Part of a small language model's weights.
Size: width 384, 3 heads of 64, MLP 1536 tanh GELU, vocabulary 8192.
Training: a variant of Muon for these matrices, 5336 steps.
MLP neurons of a small language model. Each row is named by its layer, matrix (up: input weights) and neuron, and shows model dimensions 0-255. Each number is 128 + 24 x the weight over its row's rms, rounded and kept within 0 to 255. Numbers have three digits each.
After each neuron's rows, "fires in" lists the words (lower case) most often at its 100 highest values on Wikipedia text that the model never trained on. A number after a token or word is its count.

L5.up183:111164134129172125141132169104105096162145115095066108107158163165134118124110111133101165092161113089128158126101125134152111123103101125136120144093163131161114144164125132133140145143098102109070144110119131103089155118117164161106129118099108149115163131099152182120119136164128141082177115165117100126087155117130145138113117107102145149119089100052149105114140170110122137161139159148138116124192100172159146087145163109106140134124154151127131123091129133128081126146128140129117124078146105115103153134105142134122117161096134138124130142135103127128144131136087158176159108116169118126133144138117123129107151109137125128089116114069139119112095109104123151114109080155134130153113125166155141087127132148097119115091145065135106096171148166127145148110134123
fires in: "of" 58, "codman" 7, "filed" 6

L4.up22:106148135075090110101133139121124116136140132163155158158113130128103108147183151142102149108132174137175167172116133123130120135099128122151102129125176153154102133148103112090132147096116154108131104127139119110085137143138142107137135159122082142146121114119120126166116176107109124100156149143093122121119135128144102098133125129121159102138134111122129119074142139102138118157140128149093126178112133099150135156115087116179111134113098119115170094131125158113059077161175151153153103127127150151143151128131133096102125141075084115095097154147118141105083133129106162114151155120113133171079133140154131152130138130143168134125079126137122108131167132116081148105134122132080161124119114101115165156113118126146144135122142129124070141151117110129094135106125165
fires in: "her" 24, "its" 17, "their" 16, "his" 14

L3.up1030:129144116110109099135108134163147132090124115139142109108118143143135134138159151140147142151113135089123143130092150140130133120139130126188128112140102116109103151106127178116141133129119117098117123168120161136136142102122129131129135138173095163140193075093133145126158081104142149109106109101124161098132129136138144112122125113123093134146121144111158139153129128115143064118151135127088129118142082125175113164133098164132155141126093126177071148110082140149145079160166148145133139134131138135090148169197169124114148137158117184147122100143142127100138153123098118113124110143106092140122117084124112152133096118103086130191116110117156167126161136102110131104118098139108121164161101134139104104146129112130166131133104146140123158086094169068178157137119089
fires in: "to" 20, "after" 16, "with" 10, "through" 9, "in" 7

L4.up1171:097116069148134150156179113131103120130124151102103135108103165136121126125135166116149119075132115111161108162138118091140086093090135101131113120085167116162134100103145122090125161107089132144142154126128145099148160126153129144103145099115116124111159107123122124114157160103153140144118089162132163138115113094137126134166111118086109113159154081159138111097127139153193165136144116098128097121108118141142149116089115141106133098124133154130148118108073132134090126106131171132151079131116143161165168148148122087149164132174120139103153147114137135159141119147162109163103143114177129080110126120109119124111124132075135126132109091108123122179142136159150129149158160135127133165150104089077094097137152156126156137118180085189116131118092137118165140140143122
fires in: "to" 28, "of" 19, "and" 8, "or" 6, "where" 6, "railroad" 4

L6.up361:106145108092110138098116094134130123114134135161119112166153108112111166151126141174132136156145141106096118136093115162121157108081176149143158149137097144139098091127162160164150144118075158103108149162111156119085125098128134116132147179139108138148106156155123166094140132117160103136133106149145153087138122137120134103149160079130128125122189101131131155148132126104099139096151079144099141102128105150095143128165166156103103156107145144120108110116086111134112130138115127185104140134135118136091131133097145101112111100087125083106089130132143120157141113125151096129122151144158163098162155102114116130126140113153130098088117139151137117129145125111117121119166126107146123113104143124187132138105152145121154054094134133104157108152121120121076098123135133
fires in: "to" 54, "not" 6, "t" 5, "a" 4

L6.up1040:135121092119118116124143173107082191125112134144185095134110152115138094124110114132137120129124090120166091125102121145128101136150119170155129152129120140118107114097164153109132098107125139125101100157180101133107143067120150131161109145118100153181081143166120147123141120117138118110102087109134146101151111121135109120133142158096170173143170122101126134113077129097141110139153136122159082089111147143115142145128113143105096140094119138124128124160115174118124108123130138115146123106147138128142116116131146121156122123155116159145144137116110146142136110120079106134091187125138114140138125167129134137157105074102151071143143130131128090168183179106101155166140107140131156115113125129120166096160105109152119120126140137143137141085138123121103114157122098
fires in: "for" 27, "in" 23, "of" 17, "with" 16, "by" 6, "on" 5

L5.up88:101111120150162124159097144163142118132126130122117165141124131132157081162115116158082116116144125100107100164105130125099148151114081120135081150160127139127080111109158132111125118148087103151091140088111160154112145097107169144118156155104136118115093178116141130157143094120173145133097079164104126132128111154142142121092113099120106135110091171149152152146097102104160117117157167109091106151117136170158145066107129121113135154159109161111088100138159144137115126100112135146119098117132092123123174138149159141131116147150106149120111083114119112127131111116132082129134098144117099122115089091124114137155100142125163148116164132127145097144134123112104154104142121126112108124123146156111118075107145115144165101142095111137097142134095140129136106108082139
fires in: "in" 45, "of" 5, "left" 4, "for" 4

L6.up1495:132085123153099160092110112097125150123107093143078104121132090111106161174111117122125126110082144137165156144157115106121190165160129132151152113141132179087106141142124097134146089083144152194137135154104138099090180110112167121123123132151142150127088128104102178139116112114110123162098130081125139122182108088138104148171134144113159135096117116147126134152119146175108120102091150126129137100148099151168094163095144144139143120149129116163105147102103115114104141116117149114154061139145123160139081145156154115142152149106083098161116115115119117160087112128152138114156120125152100081110103110175130084151113108100173101120160138137118118124153124138081168160162155152127123186118109141126105148176138128135115146149162105100114126142116123100139113148126162
fires in: "to" 46, "with" 27, "at" 11, "of" 5

L5.up120:103134117121129097147168123143127185151150129101138126135129153131098132142138120147086130146154125066146131128133184169097182105168154109178120132079122155136121112180115142129085152112086133127122162121103111127134108159135171133134147140100139111142106144134065110117131092124100124103117116095107175102185081160141097101128097122137154135125127163166088106143146125143110131073157131134149158153106133114135160156131148151116141139119107173167131135132145122128122104115123147121161124134143163159130137122158154145131123146172099129111150138120126155126124146106121086126139130121165106126135066106150146141168097078166152176091134109115154109154124141155147165106134122121117101136162124126133059173131117154123152132131112127120158121149135165135132084093132112
fires in: "in" 76, "to" 12

L6.up501:094141142127133112106077149164104130143122139150177110081134128133152200161089107112101113142100134112133143127110177142113159122121139072138155161139110142080138139127098127145159145112131132128129125128172129142116148111111166162132160092117132109155131129139144142119193076104121123164136111130091172064146118129159124134091119158119154125138092123119170134137120155117117143135123097181091116145144125146114164095106166115141130139137073118114121139130111104109104107138111117121145103150113125141105160135164146135102138160120129147134157131118135126115164130125077113148146168114090105109143131142144100113109168113122141121141100115122128102110131118140103140163130161155155141107166100115154085155169100150144134105120122113117095124140133105142158122136127050
fires in: "at" 40, "on" 21, "of" 13, "in" 9, "to" 7, "from" 7

L4.up1070:165142138173110146131170140101103153125088177130136155125133135085128131123120113161122133168153117111135096170124114099100123071118106127133123132093187132125113164145076151123145158097120147132117174152096117125183178124138105117117128155175094162098111139106080156113121156120140110169172102151116121143115097110155091130151091176124113096125096101120096137144088125158146114134110129121147085107164082142152183153101120130120133112111151111140150093113114167139100155141146116130118160103116126133117149148133134112124114130118129129118129106133103098128155131124098139097121094119114129087090115131105103143110131139148156121122139149160123080163102129140159147094147136114140145104133101092131155130134128131172107092144158092155087100120082112117144104161134116
fires in: "in" 32, "of" 29, "railroad" 4

L5.up1222:141110123130115155140100159137129141135142158146155102103106126094113170139170118166161109136129131071143137131119146144109094144178123146113135169120141118120112111128083157160119129132149156116106130111110114127083086119116103097162124125127117144097197080101138094110159134136111081105127145147080119114122140155122123168106126155081096112136119095127097131141103151142149137116126117125097109109151161159152163102134136166121176140114123129084122167145092133111142118102152107110140109133159099144108118106108108146158121185113136147129144174122093114136096156177138099111102142100151140100120142124134128156154134137120138089084107129146097120132133100150123129124116142142104151068151141138140149107150112211112122113167154140113104145151110102162130113128131135
fires in: "from" 23, "of" 15, "between" 7, "how" 6, "for" 5, "with" 5

L5.up1304:130113133147093114145110124150122121132125141113121162140065116121156094097164156144144143151136081131167108178113103127104162125121120136155108164109142112107098164151085144097100143145094118113163161133115125113152128130175150113131126108092115140135148124145149165106124091112135141101159143141138135135121113146119190104143090115086145159064169129097135163136156115146094146110161144142105143143134138109137131124088123131176117127136141088119125168112130122114128137091167161181102135113130181127098129122143167150123138149148099128099111144088131088109063110139148103152124095152133163098125132129100148174102131132134130127145147111126099147094125152126177105105117134109158132142130072154126119114142135131141085125139107108196152113099120154089125155143086135
fires in: "was" 27, "began" 8, "can" 6, "is" 6, "could" 5

L6.up1388:113134127126167144114140126086113145114118157177075114160118134121121068131142159165094142141126192112131108105150092152118137091141134158123132147110161092126136151140147123111150127143107150167111112127078146124105116110098079104098146126098088083149142179164128125097114090138155133144167129133126081111087098145139173191118101133154061083120110110133150091139100121133098111149168161184160158159156139109153136146071132096100158200128161096104119144099126127105100130109109156103125088141155106132121109131132157094088150113120117131100104142162114086147130108152143140166138117125119129111103087103100128153118123112131129126136121111102162150134149124111134128147177120135113107132131087169151158102140146110106154120091115133106130090137128106094141129093178153
fires in: "a" 59, "one" 15

L5.up1511:156143172164098127146146154129099160136165178134133172182161103128105137110113150106158112104148126142185106134154170159119119171136122119108111131115127149116097149112113148156106154124114098104155087161115132114080109153130081145135145144122144130120114101169145087201112146114110146120152114094108109119124105200083118141110111113126134109147125148085102084097142102108099095147121138134178131140104125130152104123193107144087118075107157164167160125153106147120126089162124094121125145130136139116120116139152106183106083124084100135137096161138180167124163128114124137106139099105151165116139130120156090174115138120134154109178111106093095152127131130117118150145128092112143156147135127141142167131141089114163151070138125146132114120096096112146140147144120128
fires in: "has" 35, "have" 16, "had" 11, "also" 8, "described" 4

L6.up1077:173122098136195107124125153116142132167144111125114115087106113085141158142147147120141094141094082153118093145095140106156151128163131122127142135106120122111159085106092109111120129131140159152126095122159097126142150144127140145137099124092117091161162106108139137124122139140124157163105160129118165132134136131113204095163132076166127133099117148125112072145156121141182156091089162116088123126142130113132164161091104118108113122134092102144154133185143130126137084117115134162177128113107110088118095100103147130122095183139114139107128148144138098123134125110141140159110115117159173110121105129160164136140139123126138160107140108149130174134152116134120158145144144116147128157102124133129061128153115168133126160149129111107111134114146124097121094119144134
fires in: "is" 23, "are" 11, "a" 9, "was" 7, "were" 4

L4.up402:095177150126110110148148126126128152090139151084104098121080137122094144113089115141101111146128128117138119097115132053184161128140125140158139196111120100120074145128102099150145126096116116105156127089130143164145116133121134102146108137098115189112108125093079124147082167129151145112101131123149145189096131072140122131145144146145105140129115128176134124081093121116107096142122116143133126134107132123151158133105122133122104155110086122137159148116154100151146162123121141179156128114139146144146119114167128099179148153119154133125146110128133107120140107125145086108161129094113175096102149140156154094165111179159174093090093090101136121138128100105128124153114109135118161126143114125138111144110143124129138141116141123118153093133130097126145110158148128
fires in: "a" 16, "his" 11, "is" 9, "to" 6, "this" 5, "her" 5

L6.up936:152106131124130181168097162095166122101122176137136164103118149087128133189113108130153111147079148097134158144144066120122113122156122093118142157085163076106172116143088150171106136129184142110104129133125112116129129155099131159138122089171177114126113130156106184107085185152125131061125115159166117082111067100101132150136126093155089162144138152157136148079131136100135137119184127141119117108158138139118086079099171156103165121082152133143105139139106121111118152127107120153110111099170116113152103143101132101139107132133105119125165134113159135182130146079161105127125112141172142129083112118100130100141109129126118132164108128166116146113114127130091122122123107127132141128102105191115128142118123152095132108121129117138132168157123139124152146117113127
fires in: "and" 37, "of" 8, "name" 6, "as" 6, "or" 5, "however" 5

L4.up1390:160144144131196116092127111167127087136140103146110114090150164116124159113086130108105098136129108130082116173165142136113130131128122125118146142157097122154131178132112117138099140124082138113129125152142109102150126116152099156134109155127103098092126152143165146125154132127100130158136107137164166129131095147091123125139134144159162134159155142117149130104123099090176095113095140122104108141114157142125171099122129120107109117113109164090107158115058124115141084116092107084107143129126108139136149167147124113140157124162163150134135097089127128098111145106106166141105114152117125129153124149078112156102110155170147142155163160085139144110105141128097132112143095133137168111149102123142162120125109187155145131083141108127099149111124120088102161107153123
fires in: "to" 55, "5" 4

L5.up1139:143135141124130125114110157160133123114152122174132151084132120078114143132141118089155140137127110102148140086154102129129183107157122138111137131114121197130129182159128152145183092190119115106174126157161117145123155092133135117072119161103095116153097102132190154143138089122132102130120172160129171102142126129106151083120127102099160106106101115141140079124125159085101134108141137129139119098111126108146141139111112133127091170098109103094122123107152151121099119149138156099165127148135149146137134136147169100172123150112084124125150142128115148130152128134129138160182110115142134155101082121140121107166121158137127080153077146133124101118124112139147152115127119106145127141162113112141111160134118134101115118137108160124157144081162118113128078119118153
fires in: "of" 52, "the" 8, "several" 5, "total" 4

L5.up1186:092118098109085131099139118113122124169091180173141141151103096114164142148129112178159123102105111100133149116121148131096112137121103130084133105118134093101116085153142108123141140158146122142127099138124131136117118080098149086157149151181081091059139122102139141123140134115150071143131181150112125144104134114105150169148078124115120105110149141120143144080105120141181148115094135136120116096154132144108141113121100108151075103137130129120134145155094076126115149159114102148105103160107136181149122165097106154149109176094092124160135172088188117103136128077164119123155099126162121140076099145123115133133135099152146105168129132109176125108157157116114078159150110138151104099102125170099093114127120132146153089134139093115130112148167160114126117116103130
fires in: "as" 28, "and" 24, "team" 8, "with" 6, "position" 4

L5.up1098:121126118134147092090142129120117149152116153130146134130119159081188190148104161150091157151114161089148149151124171171103159098140128114111132141135136132143135078144102143140138127075090136097119164138145107087104159125125124118155064154140133132077095163169131157116124107114131112116142125123141145091105119097116115133151162081146128114157128132176118123136133154135130123120137149112131116127158102159123108138126160152097070135124139134134153105144107146125124121117129131139191142154091101138131108141137135104135130114112134125125162117159164137180114137115097162115122089127118147157103140132100098135169109129144116131110146136135110147155092152109147132151110143143124085096118124151123159123127160182093094094132111131125116148154108151125108103125179115
fires in: "to" 74, "not" 7

L6.up542:170165122143119109156132157105147111140127107115152130135186079113150123136106145108137158142108134068112109119165102148124199109115136145148132139155160122106147104142150128112102121118130149144133138108154079115107112166131125090135122130108140135165093117155157092149144114092100145121110152111096074076070139100155120102119125130115124110126124137136117150099156116148134099121113137142143159137123117152075137149095108092086077105132132173104132147151127167128136090115124115168132123122109134083110146133140088100123174113162114141143126127200172129099126125094127109141123130156113097121139128138104116127140149146099124149129163104151102173149170069124096142143138156131157117118164168112166171199105078139116110107136129172101172172142126140091110102077173103
fires in: "to" 65, "could" 13

L5.up1257:148150110142087106123118152168123134095108107126129125112162158125126146071112145122145164115123138122104130099145139125124122109118186133151103095124140114123142153094142157138163115115093148115149177088114128131147082104142159183168112149130085121145145108113109166110132128141166135154107096123097103101127097159122142096150144138171139137103149126102126157126160125095137131136156151138112122068076142133119118147116161114113128108121107103116128131121067098124120150179141128113076113177145147153127147188157115082153112114141113130113116144142137101136150120141116138129130128125117091127143153086136164091115158087110172123148129124079126150118091142121085137156152152138170130099152155108138093138183110133158152116138106154119157120064097096095104131150124102
fires in: "of" 33, "months" 5, "to" 5, "constructing" 4, "days" 4

L3.up91:138143126113151119090153170160106156147113125145113158112124129118115076144142130110109105153142166134136126184167195088110175118143108124131108170151138091055125141131126113131148103121162168094176121166100116119119139096105160102158103134119157142111117095095141140120153096099137128181071140169143121172122143124124127119120133113122105172117147113075120106094170162147112157125120106132118175107102139137105115107146132146152129116138142155137142105139085100088140082125116116135176128121112146133151122166115124099163146175128089131138110119162141129129095138154112116100102112133133149129117149099144135127128084138159160114108110116133109142094111097175156117109122113146121120138134076105151105143112140148125122112120090123188119144129134076088122137084134115
fires in: "after" 26, "however" 15, "later" 8, "when" 7, "while" 5, "although" 5

L5.up909:136126144112126152146145088096053118133130075141152129144075099123130161104134160124094101167114097104115135146071140176183147149144140133117132180113142102132158133126141157123131112113139126161137110084122160120088115120150093140120136140142134141144125174129113094129159132107175088185107122130159175132133138140140144139142145135114127114128124143125106116109154119129161153110111126113122136141171155150143120125095135128146143112091081131121158133119122142100141107145104138143113108157162125147096119126128133097123121124156110130106143100126111101100108145082134091144106197122128146097128154106166101120126106128155116102089143102123183109133118148121090118130117125121158113128124134116175160092152092161172146110126075171152141129157118134125078137155138141
fires in: "to" 30, "began" 10, "of" 7, "under" 6, "by" 5, "the" 4

L5.up424:119112096138138072159151118117153124179119146086153131177135113141125165176112127184139143098154118099128153152132120114118115139182120110158128144158108116164112131129136141133103146184116166135093128119102105121114164122118124122141124142150162159134118132126167146152139152164129124135102166130133183083129106114125086100135208134122121162139140079136115143139165114075133104096116113113121124130170092104094125106132142079105158162092138161106096150117102133109089121141098118156109129146139147151144114112156085155099130111118130176140148106204133080110164106115160147147131136109115178137128140112139086112183124151154125103139152131153105133103098107170113084145123113125143082120088122099132105127102130166131112129132163151159150139138061107135122052111170105
fires in: "to" 42, "not" 7, "also" 5, "which" 4

L6.up1281:083144114137124123114162126172115093045138107130099111101131169126128175138122130135146153144122153081143126144162100158118135131127089120118155169133131093099122113142138123134153131113167144166114175131109171124149135156124095130154100131127141092145071158100089142101122097130166162093154107140095182102103110089136092094098121121098143176136100089142124148182119158078099138153169112114105102118130111106118114122144144128160120110168092177135132108105155132124135136172129127097120141143109165151122125125141179131137112120116129128123134138154126112158173161124141142140155142129147174135125134109157101125118123158122118120103124129141088110152121156144132129076125128138125162092098097147119103152152128107154105133152121149108107112165091144158169128145137087
fires in: "in" 45, "the" 7, "located" 5, "of" 4

L4.up107:174175152107116065139117134103112148160163130118142153093120122145164148127108181130131134122138123119148157148107119123144139150152132117139114129102102139149117139162118126134135160093143092090169112123090148086104111149150103121136050107131144142098115115179141123167096123144111131137141138132156180082146150167113129140098110143118115128121124126110130176142141141116129145137151124137111106134097123115130144123102161154134176171076105121139156132120098164160072113147125109128140165109157100120131153146155184134115160132149130099126135107121155088118091131144126121115137091102099133107163133117122102107119155137107151121173128128173113160075147104126087129172170210157119115101122108125107130153102113132115136133069118158104129122111082117101123086137130134
fires in: "was" 31, "also" 10, "been" 5, "from" 5, "elected" 4

L3.up87:146109125150128097134108146139104106128121156126142122099121100131123147072102087124133186136136123122145135118127105112162142109125129141128149155107116160140113112143114106105079140108149109132131102122135154133100120126126135126131125106149124159161093172095108138123095111166147110164101126126153154110151140102131163105118174143113099138125142102101124142130158143113103112132101162085121107151127108122135127133083135123106161158125096112068124056113133143130155106101117132107117091144138094079099094165099164097172137129125174128114087112120111126129102142095123164119153151093081098143102127138104112122125156137103151097186128085110140145092087127119136170134155126134112126123157136128129115130130121093114119134143105112173130088138109165078162131085138093
fires in: "to" 27, "of" 25, "against" 13

L4.up1088:128136107117135136126128145135150186149093105167119160130116154110127113139117087126159078143095098097158130114143176106133131117155134089146187115103128114094134146154157118134159125081122139136099130119138137131126170113161169132121142115146116136152090129113090115099132141119146110115137111148115105119128097104177101104092136140158102145113119130116104119136103121115117102165164119136136102127112105128124098102130121119165119169140081116125188076114128172137138128161115121152176099142152122129117111143140140082118120123123122131124150132143097186170167135165108104128095136132132115148179109116089130138123090111154124178114144122119082091143101124138096099075133108153178143131148137150099101095124157119123105128082096127041100149173149154110103109118147097
fires in: "in" 18, "of" 16, "from" 10, "at" 8, "raise" 4, "ranked" 4

L5.up991:110110124132127162123137076119120159120118124131150162155169088109163112160105167131173121140110134141149086142165088163191145145122112205108127105133133164133115097107112134122109113131163122154136169157099149140144129115133154123106154137110127160135068138095092119110110153151175135127145150150121138095121157127136144105119096122076123081123131100113108098131150151140146106113091135164128145160116166159119171097114121116110124149161127104089130088150122111131124127145127132146065116156134104156105096157148120122123158172134106140074091078164134166136143161150129147107149107156085102055172137129125128137128120179162146130140148080083151180147197115103133152140128101098152105135111138137111114095124139114107092113159149117107116135153113131118144107128089126
fires in: "a" 59, "2003" 6

L5.up1055:097115099132142116130101137090116117168115130155141144073117139079143093124120110170108091135110153123148098147103115105068131131154150153107043160122157082140105118119139110140147160088155123123151115112115123147134138146097141156170088125143137166164121121137114146110102155105185113123152139168147170151129117102131141141129165120092097107144185135097139183130072153127102130140122123097122100159092148106102096126110158126169133098132127164145119116101121114153136160125139188139114144135135158081109155181141086157126124148128114139179090103111098119139141110138115163128147161113132155138111124135144151101127092104102138127120148098115161125134125090127117183142135126109093121148140129085130160130111141160146148096114134132126112158166132132135109143132153087
fires in: "of" 38, "was" 10, "name" 5

L4.up796:140129149120120127113107136120156120141099122134131093123118135148088102133118113149144118153125117134123127076152145104121115141142149134130123130109135119086140093072131124096054119140136126120156172102160128134077084142130077166169131117119145123097161118156113120124146150122114110104124167155103107149087097154061118140151107159142160116144127159131152112099124185114089149108152136136115111125121097160156098121137139109145162152149122137140129115144093139140142115107108131126145154129140143140134154175155163113155117134110112122108135136117115129130140130112157106150155135132133119127110150100154151111147110108116076143156115095136176149125156179162135122194143142145107117087161155116111106137128094137143146115136140135071162158141114158127140144126126108
fires in: "and" 29, "the" 24, "as" 12, "to" 6, "for" 5, "threw" 4

L5.up1181:165105126116123210125155124112085130103161121125114165106147100107118149134080127122082134156123153114151138112133140100101161148129093122217137119104129129097147125125162136118144159086165108129107091135104116087154153127133139137116106142118118123144158120110122106085088132096149108126152150100134116091137106137081117120117158131142126086130128115145150173130122077078177134121150142089119130093120082147114123116138131127147183112128141124139129157127112092144128125170098085111135132154113095155144110140118147147141163104145093156119159147128119149096177131173153119115100126136139110139132161066166079181125116103136103137106129167109138158170089096158147136106150184132168119147133145160128137140128150157131159122126141108136126148111156131115144106127117162
fires in: "to" 29, "of" 15, "and" 10, "pld" 4

L5.up651:109132094140134115152122163075127158117141114095157162122089132130151135103130124111144148164143120070105112155136096106086098106141140149168149154065101095143148115155164142138113091104153121116109163171135154095134155105106161153112132145104143113150110146129175112120098164115136138104150162110122099136136133103141173128132104118100133149121167170131160162144123097120101122085134164109100145132129149127152110124123153094173126112135127118129088139119110094149144111123138158129152168125122143134135149149151161132111167130114094168170134149106103150088152120101178128172127112143119107102099136135150145173161130133115121096143131095095155139144084152171096134087132113108140143103145126142149098168156121144125116161172095120127128102152145106149141138144119123
fires in: "has" 17, "had" 15, "of" 10, "have" 7, "that" 5

L6.up1394:161136106116091095128143143127162119114139125119153139107145161119135101114096119120107104140111146098117126134135097120131151174128108126182138110104155119107101124162133139099178098121110109119094133139109115135072136096145178122087141135112104143127102129112071182145108125142067106126162158146133152134074127131133136126161162111142123134114123146141146154186063131125097135118101175100139093126092172130152126128097114181142104126106125126107116117127129106121145093098128160153144141080113163142099130140105146161115130151168148104159140130107162116124117148093141091181136139148058109097130086156107155098150186122117146116149126117127149090089135139101129148116161158159114125120127160137125142120169148112102113144116175116106147093132144116122131112158132121
fires in: "has" 29, "have" 20, "had" 19, "with" 4, "are" 4

L6.up78:144168123122130144137127109141161111118144123127138104161152147107141092165129153099122152122146118078120083099106120131103134078128156118154115137165145144086150126143094132117107112112112158132097141140105099139130141123129112118146152127129117124168099154172128162131120136145130168127137144160065145108098085127125149120117122108137156128108148154120142158131136149142183123153093128175130137134111148120094146132102129119117166128134128147145106116092107122157129104125102120127155105145140128134146182127093130096096127179103117153143136171113139131150157105105119178104135118124172107140128118133129075115158087120110169161131151092100106147093133125128126086153106156127120131133128121123159089161167076131214114129136124159113148169137156096125107059126149148
fires in: "and" 38, "in" 12, "for" 9, "alg" 6, "with" 4

L6.up192:099131090102117133127124137067168139132162137109123120092112097126149125109082098079134102141118170135163097162129174109152107165120105147132124120134118114080119167121155145117097124154133140172147126124137121140151103117125134122144066120141120151099136124121131149116123103077133119111108130082145180116124121097104146152103125151102105088114073162130115149199105115111147130104080120141119112164114154134122155130152195136126144118103090124122146126125141156124132169189089136130144121127146124088110109134144127167139126139163130118188117137096148104116115116162111137130142140109120150109119123122148122126144124174136106142110087130157118125158127095172116102151163107189153122117134127125130123171085121132108152136119123125125145139136119077089111141150140148
fires in: "for" 18, "the" 13, "was" 10, "been" 10, "as" 10, "from" 5

L5.up1514:133115112137169091159164143119108115109126136114149102150108161133143129134162173132104136092159126122096124151126130089123110147131134111147122105110095116116146063115154182120125139114117156094139119120133120146133097152133135131128138142141140085123135155149144092119129096114134122132203145115139113136090083176085115128134164127104166133118161097085125116189160122089127116069114148139151116141144137154154130168145160152126166122132118121173103163172130151148119137115136121146129106127133109134142123108119131112114095164119133133101144129114130153118108127114104124153110099169165159128098165113166108132192174146154121104109120083101121152114107112111104121124092100076144110140160136136110101088137167155148094084143127176120118117102126124154125136120155129
fires in: "is" 32, "it" 18, "was" 17, "are" 6, "were" 4

L4.up280:127156137159077131140116153106165115143142112148103127144089159123146122128158121144129124127123115136134159103129151141151114141150130160099108111095094158130122137090136112146146104161113154115117095130147148122095120119124143113160097169131160133122111119151108159137124106118119149131112114111079121102130145115150143145111103135130130094154099158151112128111071145092087128121113149070113139161102121102106148150131131159153105114104121141079128183138172130123110110109124151143116154113140153107161147122186151123134159120112087121123112101145104102148087101092098155193167128131128142140127147064150144069106181140130119122149113100122186106139135110142142116126182103120106147168137088133151094116149080081149148156149146155108138161098132134075098138127138156
fires in: "a" 36, "her" 14, "the" 9, "another" 6, "his" 5

L4.up790:087153112111110154086126137139190196104175118150117125151118123110155149127124101135140136133156125123110106096106156166193149125157142111107112101130130146127123097145116137156093148151148122068110144142139123131143155147122146134121122134099083152099130121136098146119095134146097168125146175090126090116121106151129112119128096116110174113127166164120140146155104087138056120133107143120144107106151084198095119148148150122122126163149092107138146102120143193132121113106117151178177169084133161133126138102106131132142084111173107159167083116129101151136111138121117097136095108190154131135166130101108131095130066165152099147101150124135158142192097104126119129085156082166123134120124120172088110145103126120077134103131112092103124157109123149086119135146109160
fires in: "the" 28, "a" 19, "s" 8, "used" 4

L5.up410:112124125104132145139144105107107117172097096122101092135127092111116126124154153102122126128123119091172118164141131158110160084115133149082126136099119101121148160090127174153091128146130118116093098149117123108113138147105160135089119156143110179163132122119161138102141137133161167129091143138171148163123096155131095100148127109109122136066110143155124107105147167099089122096133164123172101101129125136129125134116191118173090099130115091135161169104100176114127143127133175132138161159082133140112099110164147132089135112099120168127114066169135127086118140096123126139090176126136156136129189104090098101153112134110147150122119120183125143137083124172112121137154139135124120136111085162148123137105109096116139135103111138125126161145102121107133116120162141
fires in: "to" 47, "is" 9, "t" 6

L3.up988:122158111180117099109122131101115133149169086094127168113126108117100102122104133099106124101111139116123116140129138096110133120149109130138104099115192118081151156079120092173169137093122154109131117159105137103140139119134139172152128134120108125166126118080122119126141122130070125161150139118129129132159123180149099152174126121091101192128101141118132101095140131178098092114149151195096153121117170083149124143119106125116134132134122163140101121160132098148157092123128125129115131119137149136111154145142128122134116130161160103127143130127183121128143092155122127146126105126159118105142131143166144122110114152110101102105154120154140116134142094142139140157123120126087095139119102140133171113127103120070132085112094127104077103127129115104128111158112081
fires in: "in" 40, "after" 13, "when" 6, "however" 6, "during" 4

L4.up501:131136150085123149144126138108108159152153095139110150118097132078140128161112133168154144204117122095165141118122120114098118103104130099093127135127103089140154132126139122118190110064139076165153108120137119148136081169145150143118190111138111128135117145111131126134145145125114121117125129124135142111115119132155138140135148111151142133131171123123127108117107108112108138160144135134112127106112161144152137144086127131135097102104145148128163095107121151148123107097172116105107108093119122102138144085120139143097162158111088106111106124168107130125123122131133172078097145114109132125133131105127105070131140145058126147091101100160145145136158157137127151129085150106178140099143121109136143127135121142132180118113148122144157121130130133107107126160132075
fires in: "this" 23, "to" 17, "that" 13, "of" 10, "present" 6

L4.up1426:117169087116121132090085152097075145161138155131143139143083122115128130146117110110120131108146121125128084136105133145147147146124179146137116138160100133134146158142137125152102107127115089132134123091130155123149187121150131127100088120121089119115144083114121118152113162149155134112155126151078115135100149154114137125110174141142141097127114136133155132168120135146125131113099136096103114105118136162153106143131107149132105143084113105102140099125157095155115103082166143138105075120157173113116113157148151146131134194074113150099147139121083116125095134142131105164088099127137147104134116085152104125152129119124134125102117113103099112108152135150115094152088141127087112109146139109143125157131165135138178128135130118142096160130131173144086127155158100
fires in: "of" 19, "on" 11, "from" 9, "in" 9, "or" 7, "as" 7

L6.up1304:114091147129120096118105142136119146151128171162139106104148140114090177143118145160124160155116153083106120163123155177153126175116135128111118144171146137144150131150095135139134091098056154086140079117097140108165151151078128143115085145170120161134151157138134126148123084142126106126133097158152150117093131146150151155126139122128114171135120110145124112145148147106083131086125116148116155086129132100118108125165127140096079154098139154101141144116134136145166114154107103148122120088131138128143145142120114126096147112111152112136142142111127104137130146120139131123143147159145132085105121115102104161148163142134074134186127128161155145166104080160106136090173179080139108131122139050182126124084122141116137129093112138134117143138102139126146108115151119
fires in: "to" 83, "not" 13